{
  "num_hidden_layers": 11,
  "vocab_size": 8192,
  "norm": "rmsnorm",
  "positions": "rope",
  "rope_theta": 10000.0,
  "qk_norm": false,
  "attn_scale": 0.177,
  "init_std_qkv": 0.0174,
  "init_std_o": 0.0,
  "learning_rate": 0.00682,
  "lr_head": 0.00884,
  "train_tokens": 412000000,
  "dataset": "wikipedia_en"
}
MLP neurons of a small language model. Each row is named by its layer, matrix (gate and up: input weights) and neuron, and shows model dimensions 16-111. Each number is 128 + 32 x the weight over its row's rms, rounded and kept within 0 to 255. Numbers have three digits each. A neuron's up and down rows have the sign that makes its largest values positive.
After each neuron's rows, "fires after" lists the tokens most often just before its 100 highest values on Wikipedia text that the model never trained on.

L8.gate47:074170141113131173106139167087093151152124145086118125179142170136168140127109151080120178157196112136129124109167102157161089099152131173151133102116113096151141139137102172124188108108132148153124108189102195162131127163174116149150159156130183118157141126156150106109168143125082137086
L8.up47:064134162193152101190096142114164105086175120157134129124079089095120118103096129067101124124163115113126154173149133102038095101180097120118169085140110128130167138075096113103152148140106116117105058124108190155133068161126081125121122098086162166141151143161082078145105114140175114149
fires after: " |", "|", " (", "–", " number"

L7.gate645:172116098136123128081158120126135130103153087105142126153131116183142107059082123100119099144153187085178109161114114174143094125129219187112172119150087077117113160131116111123139153137127116072098117086158107158157135102120139063122097139177126127136168105120056132127136156160106107139
L7.up645:183118117147109107109147108109126115151139150161142111138106098158192108085100174119110149153140206129150146090170162177143073162139110169159175133159178107065136153227149087107136116061119136077112112144107122172105130108161138145142146181160109101168117130122098129144109111174128105100
fires after: " |", " La", ";", "La", "."

L7.gate346:119166144135146138093118171107131133175141140150135114157132115112189177156096089105092069137145107098126119054118140119050109159157148144138129124149124205060117102112141117129124129123176158084173168136139172156098130188206110166128111124154140101079130169172142043149118198124083134145
L7.up346:150161128159107124133094185122104114140115129090130126132105112048157147151156093146098070131101142078074137144116131087108080125100148141125142095144123156122169190098126166153106086195145169141134090065107127166067113137112098036190120114122193120099093104152141088114136138130142160139
fires after: "=", " =", "\n\n"

L2.gate389:156175156111089169079075121096111144119139119137132124147110120113139125172111143103153166108162181142142182156131167158095096053150210176083154140140109065153083135150104122136127148156100113106143129116105118132097112184180136095159049127135106096183126115107122139101206132112128128148
L2.up389:195118148124129143075100111141168170131147105170076126136125094143178161129171135064164133110187165128118139119197146172100073110094094193165164078176099097122119162163136097150107163117109149095120103132093091135132185151202116042145081122144102090184125115061087154057107121099137119172
fires after: " |", "|"

L7.gate710:126115122031181137141163138045139080096129172160076132103168134180133080159171134141088112120121131099145135118135187094098128100084141100085113131122131138172187210145129126150123103148124118164142148176094105145153144171136128157063184155149154125070137138147131181136103142112109089161
L7.up710:147120124149122118114144147128082118111087160143098125083125156138118099202145146144148094109077131154156154122112165120112149104165174115123122132114105114167162152117170174155065117182072125160141140152155134126145095051171132129134176151117134114140161158211109114100137124146105139160
fires after: ".", ",", "\n\n"

L6.gate717:072107184101193100153112128180123169129111123107127144147079121113070100093162123102132164141141093061107154123191124140122172160136161158147174161093072142147139146125086140089104078110092112101145137141162176133093106164129213102110138163114155159143170117122111127169124077181135118180
L6.up717:120125159135149099182103121138156118190122160133172129103085113140129145105117127082097112128176095122184157126104127129076107169145160175157126147080175173138180049149127103103083160140177125093153109163092142071074171153122161116099130109115194082134185123088171084156150130118134117170
fires after: "  ", " °", ":", "\n", "°", "6"

L8.gate434:092141124188067134119159128100110100124138093100096102125174140065073134130109151100107124078133133168144177038109160171112144117138123152099079157091147158132137176166107135110181100124124120086104158139156147070133129104064124135105123077107153165105140089121143153091119122100083175168
L8.up434:144166159140056109180162107083120118124122130136080068190146109071090131113112115142098054119141163149143108111162106136149105094128090132137166183156125103100116184142151106183112073150189110156122129141192091098165147088119087121138098094122046122125162153122135075135109090120156170070
fires after: " |", " (", " of", " in", " the"

L8.gate425:130080194099111129139119146128113213154088097083074086108131107168150130132142121099118101079143125064099168119085135176170160132101079100142068180089141178082102109105143136137131134154162117144061133171133135094139131146127119103141070139124100143127125161123111173092125117137126075124
L8.up425:079119216135089123160110139152085104132142111210116132162142162140185156055170102134105117086132150105106147156120135111123189156127160168153083135125151157105173185106086134091084148156129164100082167095166145150121137173191095129105079055154115157082174092136146117095152124133107131149
fires after: "\n\n"

L2.gate578:084137152093101139121090127151102155121150151129146136095161173051086143183112195114156155115104151116158149107145100166136077089134194123062115178113125130152112094081162155156144162154143148178163119119152148100139136193112184150133108126145035157123149161112146133099159129131171165109
L2.up578:109103120115107127167028125173075161148144151141164073126171208100100131173088212077141129086139145114176161111146110144131050143139163114136119162099125103155095148128106149124068136192134111162143115109140160101134101164142186168153115141137045212112131187130111106078178100121164157076
fires after: " |", "|", ";"

L7.gate138:152160151107149180104151095175108133117125091067092139120151129102125135148121142184184136096076134068119163121118090060160159115122093165083187140140113122193101111120104166130073074118144097172150135158126058151147135121076099118153098045081125106137088148104162129088159165145123145087
L7.up138:098150154137154154067133132147150108080116157163133130151139124153074082155111133109080119170132206147117158072151163147122148050108118166148135117114105078143135123099124136120200077191111116124118121141107144248118058153141120144121151066101133153132084091136089158134144145091079089105
fires after: "-", " Z", " Kon", " Fr"

L6.gate727:089097177091124128170137095099151140111104116153193181174143128107104114137115083175085118092186122099156110109108066138114138127144075161174106114162127142109089082170098118128092205100162117171150211126105144170103101172210140154140143131119097133149164146146141153174148131073200105179
L6.up727:117125110093112139085127104142148123137101132109161159112203137090146150120146113152163139079140100115088095148103109148068115176105112099047112088149117140109156158064107081086156191096101143122142127145158141150122070095134086180118114121099168136101153102092122087161129084058134091134
fires after: "-", "in"

L2.gate650:163052132188177141137125091154129125165122085134116076070127167053090102160175149167104111101089185107149138169087094154080106117165131132144070124171204080144104136107129152119151163069132141064115187140095056146128101147104175120120120142111105136054134135139129156076131094094133173156
L2.up650:142079116146102060125151137103156141124116111122132124145103104143167094127058091065112083120129110134081087133142111110116135128107147188124165115119153144118127106084165109225150067134113204169155128108148129158187130149140106148126141158166154103062163169089158067130068141136144126161
fires after: " the", "The", " The", "-", " ("

L2.gate387:158187164098136146174162067120072124112129150120136119145150091111055139112107140111148108100134110179132116182175137115088041094137113142104098107105115099142133137131147132159165135110136121132097068142164123111140069135088171173152114139142115193124122145105175159092089139139023108157
L2.up387:155101104168090084101156129116188118146172106066103172176123129160167173106134113139079126054111114144148115131117157145093149141067127108113114100115123072081180141103149161132115118103084203151109140104106150138132131084149127071139113174142092116082110113068157125105153181047154157120
fires after: " |", ",", ";", " -", ":"

L6.gate274:119130126138134122165137120141180105066124150110127173169158135181101082163105138126121115077151171092095120108123109070156147094118139145181144150159119093170162120073079135113124147119142049162144107104132137166147122124194118167111139118108172075160117108145099160162177120021160143148
L6.up274:111099114168156128159105060169203107135112170115138162154140088165129143168123151096167125094075166136077131126138159067093129142128116135175121174140070111186162131141058112125170143100170115122089103110130087147110138079143173154131149202175132118114108118118124115182124122056135134169
fires after: "'", "-", " women"

L6.gate530:112134205167082116074181149116111069132133132152125157121187095121122139184089153124183165135203134140148127114112099119065116112135153160140174135160147106121188155175146201165106144201108176095127134120151147179075123116108125144159089145126109159132148131105105130099121097124148132154
L6.up530:091098139123180107143165096131129130094161058154154175123112115092112086164099141103164179146134118109159149139147175128127096092141166173082176140126109153151170117110129126098155083060142159125075156110134165121102144145163151091110143116123122212156171107078126096143122149127103118130
fires after: " |", " (", ":", "–", " °"

L7.gate198:082105123113121132177157124114146118169180144186119116140143107166117097137153152111071135048073117127109072142113147059156128135116083137100149133172119158149128146118169131088165098136141091067092158213092129116157143085210072169125083062165127156101138147177111167103117129131142157138
L7.up198:123110124150082096131185177112098140177157128175186118093163129182185131117158175097088146093148123169082120139106172079156130178154144148138155077110105178135127096147200134154108142149118132098105150109116083129147109111093109144150137105138149128058119192146136171096109177094162153168
fires after: " the", " The", "The", " that"

L6.gate176:129141105083148154133160122059151128137101150126090079133117073170120093091152162179156054141112120105151167152131177106148187088117118161137137092132099142096106186136105175108130155188093106121081127124119151112147129126148140202071092145134092144182080088196100129093134184105148104117
L6.up176:151104150098143147146119171103135098119092137131101070131086115144099110121164137132152125105102087118187177131129184119172177122082102120121141095150086129108093182071123148133128164142068117119070148070103150143204115110133107227101131116124126174195094110151093081085146166087166143134
fires after: "'", " and", ".", " for", " of", ","

L6.gate175:117109142115147175121168135085132122128170096055108141154132119164131139125114124107138100191112157119132124135164194105136118127063097123085139146158140091135105113135108118115133077126152090128119078154034131074098136155154114122082086176222181131136116074109103129157144145128102104127
L6.up175:096119086150160149170150126099172105130136151076162130086169097158128202098147120144138114100053111163178091091146119122108173141132119198055126139205120118190086155121114141060098065148114098147144164123110163044182153066153139135125147132180171161125136109127157120153135127119106096173
fires after: ",", "C", ".", "s", "\n"

L2.gate172:118130147164094046077102102140103103093158068150092074165154088095093157161164089123117113086128110091094145155166129177047086113186156157163156141151182085150112117118139155049125137124098153116117092101145137109112132107125103193143093148164145105105121125137129170133080180133093168186
L2.up172:102138112163135104140098075115159093144193128186132105135123126132116165164113091120064114107101184098138176062110154165154085161185149132111136145134155128164151075183148101125117112133150095143123129083160174092137160123176130139142175143113165185127172111061160173178109158068113092121
fires after: ":", " (", ",", "–", " 0", "\n"

L8.gate108:125171143122129153135111156091130129141129148115115062155179122116114122139125142124091163115096087106047120113111095160109127147060148143174133122106162154154133121117174097145123157147103145144066126075130110156159100182120150066108014102107143093107067156128098118096046098131115163086
L8.up108:188103132166200121102130094168126168136178106099094158112102117159130082123150113169165089129124178117074076170124060147121124117056106193135131117103111148100105118131116156157125106102101118113150084138093145121122122197159097102129138094111075160182204146150170099151117142087115137160
fires after: " |", "|"

L7.gate499:152149131118141130176089122131186098150158140101071097108078079152145131093208118094074117109129172117075116089128156152091113151025141110110083136149074173157114127174118100152143141081112138111125176169095158127117140147130100123154126190145175159109063166134129132177122120097136157097
L7.up499:130196155076122105136083134143105148146150144092099093102119144113153143120166196141079106167148142135080088095097200152042092121023111131094099127123131154133139119172145142190149138152141135082146176131099129104173162185072104070154158155150152094162081173118188099156160134114160119142
fires after: "\n\n", " pro"

L2.gate97:121123166107094165113109147132132139155127111133110104147167131109073165093113113118099084106129158086108106163124080116144109125055130151129205108116162120114178171070107114194163113153090110122152117154144128166189118036116129138106106092139109114079072128091187129149131135119153150057
L2.up97:115154111129135147122115091144153126177135112148212114160128117102189129047103104129093147141120098148120151113116178110093110039142186130132074131140153134156097083124121128119138145157111129174099115108209192123186131103111188086129105130096130150073166141181122147137094130122154163060
fires after: " |", ";", " -", "L", "R"

L2.gate364:121133153137070159107137144116142151144151132114165058163154101090112135083130154098106125110141105109087108092149128155093093162117125185134142118098126094137132140099163113184120113128168169093089082178085159150151140113172096135138071182206094130143097140137160150095188142129126167096
L2.up364:066143173172107119172112134112148146133124079119197100107139100059147113122142147091110088134160147174141111090139128126091072107139177168155104100097140120131124121133147189136100090131123053094135129101111149198128138136195147142166119199140103148133086152113163127093237091143165129079
fires after: " |", " number", ";"

L2.gate758:127116189173077163040119145169148136133189069131121083130173086099123141108179138120118094115156113105123136059098156149064093174114121125162133125092168095124138163107154141152146162125088144123131126135078156093094140097124142068153149142180074118126127172097127160092108136131154119094
L2.up758:139114108162119107130116122109189098108172113189153123133145104108114255038100118138075108115149156108137136049140110158085072156147181178145134141148145109086119105111153149153148129144118135164108056121130170104155094106112087145136119200119068156158145143092086087112143148116145109119
fires after: " |", ";", ":", "'"

L7.gate237:198090165153155135123138103091129141145126225141141173159105112149182165078122152130105136106168162069135123104113094130035095130113129110127143159121097126156077153064062118222139134124110102108080122157103134144095167111170122130114104171133071117121072069151108117154187102115193164157
L7.up237:111145117153151108096140165104160062105191120090141201130129100080127151149133144110083138173139159162114165156121086100156138089104179109121157088195200105113189189101136144105105143108132110113122090065129180141122139110176121092081145101095189137138120065121079123107083160115207113144
fires after: ")", " |", "″"

L7.gate425:089080107136089067120113139132125159156148146125145098153138093061154176161110174041125174134164125082085115146128143168168112159103114126164114163170103149107092177147108106153131113115124062093172187164095249185143123093177146148183104176156081129104189180126127115148118097173174110125
L7.up425:123084148092090089091107145165165121121144173156130121094100117105119119130186130083151153083144130122096152088116114091150157125114126149118104159080165139135072210111092091110102164148154126088093098093078160119138112063172087169109156062141127165053088108097151147139141133054189119136
fires after: "\n\n"

L7.gate749:109135137164142113139131136130125194127158175144106090092137108143168121132166134094109127150185127126091086142117102172163108221123127089111092130141123108144113129133125167129097144143105157078113137107160121077151136108204109068131106130159133174124105196151109160146152116108157095156
L7.up749:123114142129102050118153125085093168106164153168141100146122116143144125098155154154130123063172173128109137099120062062139134135172136094106112141140175107179131154100081152059100106151132128143150081116139158077225118125164086081160093091138108141100132172143100167115177160136147100188
fires after: "\n\n", "\n"